{
  "n_layer": 8,
  "d_model": 576,
  "n_head": 9,
  "n_kv_head": 9,
  "head_dim": 64,
  "d_mlp": 2304,
  "vocab_size": 27163,
  "activation": "gelu",
  "norm": "layernorm",
  "norm_place": "pre",
  "norm_eps": 1e-06,
  "positions": "learned",
  "qk_norm": false,
  "attn_scale": 0.125,
  "bias": "all",
  "tie_embeddings": true,
  "parallel_block": false,
  "init": "uniform",
  "init_std_qkv": 0.0144,
  "init_std_o": 0.0,
  "init_std_up": 0.0144,
  "init_std_down": 0.0,
  "optimizer": "muon_variant",
  "lr": 0.00566,
  "lr_mult_o": 4.0,
  "beta1": 0.93,
  "lr_head": 0.0039,
  "grad_clip": 1.0,
  "warmup_steps": 200,
  "schedule": "wsd",
  "decay_fraction": 0.325,
  "decay_shape": "linear",
  "final_lr_fraction": 0.02,
  "batch_tokens": [65536, 131072, 196608],
  "seq_len": 512,
  "doc_mask": true,
  "train_tokens": 1360000000,
  "steps": 11269,
  "dataset": "wikipedia_en"
}
MLP neurons of a small language model. Each row is named by its layer, matrix (down: output weights) and neuron, and shows model dimensions 368-463. Each number is 128 + 32 x the weight over its row's rms, rounded and kept within 0 to 255.
After each neuron's rows, "raises" lists the tokens whose logits its output raises most directly, leaving later layers aside.

L4.down1493 [141 122 127 143 159 111 124  87 201 180 134 170  84 150 111 131 101  92 141 108 127 126  36  99 109 134 111 140 130 123 134 193 153 146  98 103 106 128 173 113 135 137 164 134  95 166 127 165 159 100  94  92 174  60 135 112  95 182 113 134 133  65  89 161 133 171 117 200 209 179 122 114 105 163 140 136  37  65 105 146 157 146  80 113 173 162 194 123 171  75 136 141 142 116 119  88]
raises: "ed the", "es the", "ed his", " out the", "ledge"

L4.down119 [111 160 123 151 142  85 163 115 125 123  88  89 154 122 137 107  85 132 140 138 115 139  86 161 105 100 141 102 116  93 104 118 122 135 126  90 129 115 158 121 122 130 145  86  37  83 160 122 141 111 117 154  56 163 115 138 127 135 136 126 153 171 155 118  99 131  95 102  90 131  71 181 160 123 117 165 144 101 103 129 157 123 140 121 167 102 151 122 156 120  51 139  69 142 151 167]
raises: "\n", "\n\n", ")", "|---|---|---|---", " Dr."

L4.down247 [ 97 135 155 104 132 123 157  76 152 105 177 102 177 147 177 156 154 184  72 170  54 116 101  75 205 114 189 124 121  88 146 129 144 113 156  94 102 143 150 120 154 104  59 125 127 138 155  64 143 130  84  98 138 139  88  95  83 171 113  54 109 177 153 142 152 163 168 173 162  65 116 131 144 123 108 162  95 124 185  79 114 125  86 185 185 160  95 115 108 157 145 107 112 109 111 131]
raises: " and J", " and M", " and B", " and the", " and I"

L4.down1834 [129  80 126  85  64 153 110 123 120 152  89  79  56 120 123  91 144 130 137 138 166 132 121 119 149 144 109 157 153 116 163 121  77 161 191 129 106  90 110 109 119 124 185 184 144  82  64 107 184  66 233 119 114 123 132 161  88 158 143 133 116 179 124  72 129  65 160  97 184 145  82 130 105  93 127 149 122 173  63  99 185 131 141 164 136 179 141 161 112  76 148 136 139 103 175  90]
raises: "al.", "al and", "al,", "alm", "als"

L4.down371 [105 120  99 184 140 147 116  96  94  81 142 181  90 194  94 109 127 140 133 143  94 146 124 159 125 140 126 133  93  63 153 159  86 119 133 100 128  91 120 102 111  63  80 163  83 190 152 188 129 160 148 161 126  91 206 191 121 105 106 170 150 147 127 186 105 154 181 113 101 123  65 120 160  85  76 114 135 147 153 138  64 173 202  94 143 195 139 135 149 112  95 106 104 150 141 120]
raises: "ically", "ians", "ic", "ical", "iac"

L4.down360 [148 106  93 132 103  87 133 101  62 134  92 154 102 112 103 174 186 143  65 115 161 156 182 156 138 180 213  98 132 176 134 134 160 188 168 115 152 135 135 107 113 118 158 162 167 161  93 154 149 110 213 158 110 157 131 187 172 144 170 188 171 133 122 106 139 117 177 133  83 121 157 103 108 119 141 123 113 100 209  98 122 111 101 119 110 155 134 110 103 125 168 114 121 105 140  66]
raises: "ors", "ures", "ures.", "ously", "ure"

L4.down1583 [148  76 134  80  71 120 174 113 187 147  87 164 117 146 205 137 146 148 111 143 127  95 106 121 152  78  65 111 162  92 109 110 110 139 107 127 113 169 140  88  93 132  82 114 100 150 157 159 109  88 209 117 137 136 121 123 178 132 182 155 170 145 109  94 114 155 152 148 138 141 176 146 126 113 115 167 165 132 131 120  80 175 182 102 193 133 128 135 145 121 112 100 124 147 141 116]
raises: "ion of the", "ions of the", "ion of", "ion,", "ed,"

L4.down134 [114 177 107 125 123 136 168 157 144  87 194 103  74  91 116 152 144 156 124 167 103 148 147 102 169 121 147 169 115 116 142 162 122  96  74  78 118 155 123 133 179 174 163 115  33 110 137 128 115 172 149 109 188  90 160 118 101 115 141 119  92 122 109 123 163 114  98 113 124 163  93 129  71 119 139 194  79 136  53 166  89 180 146  81 148 122 105 146  52 176 149 113 140 126 140 134]
raises: " year.", " year", " years.", " years", "year"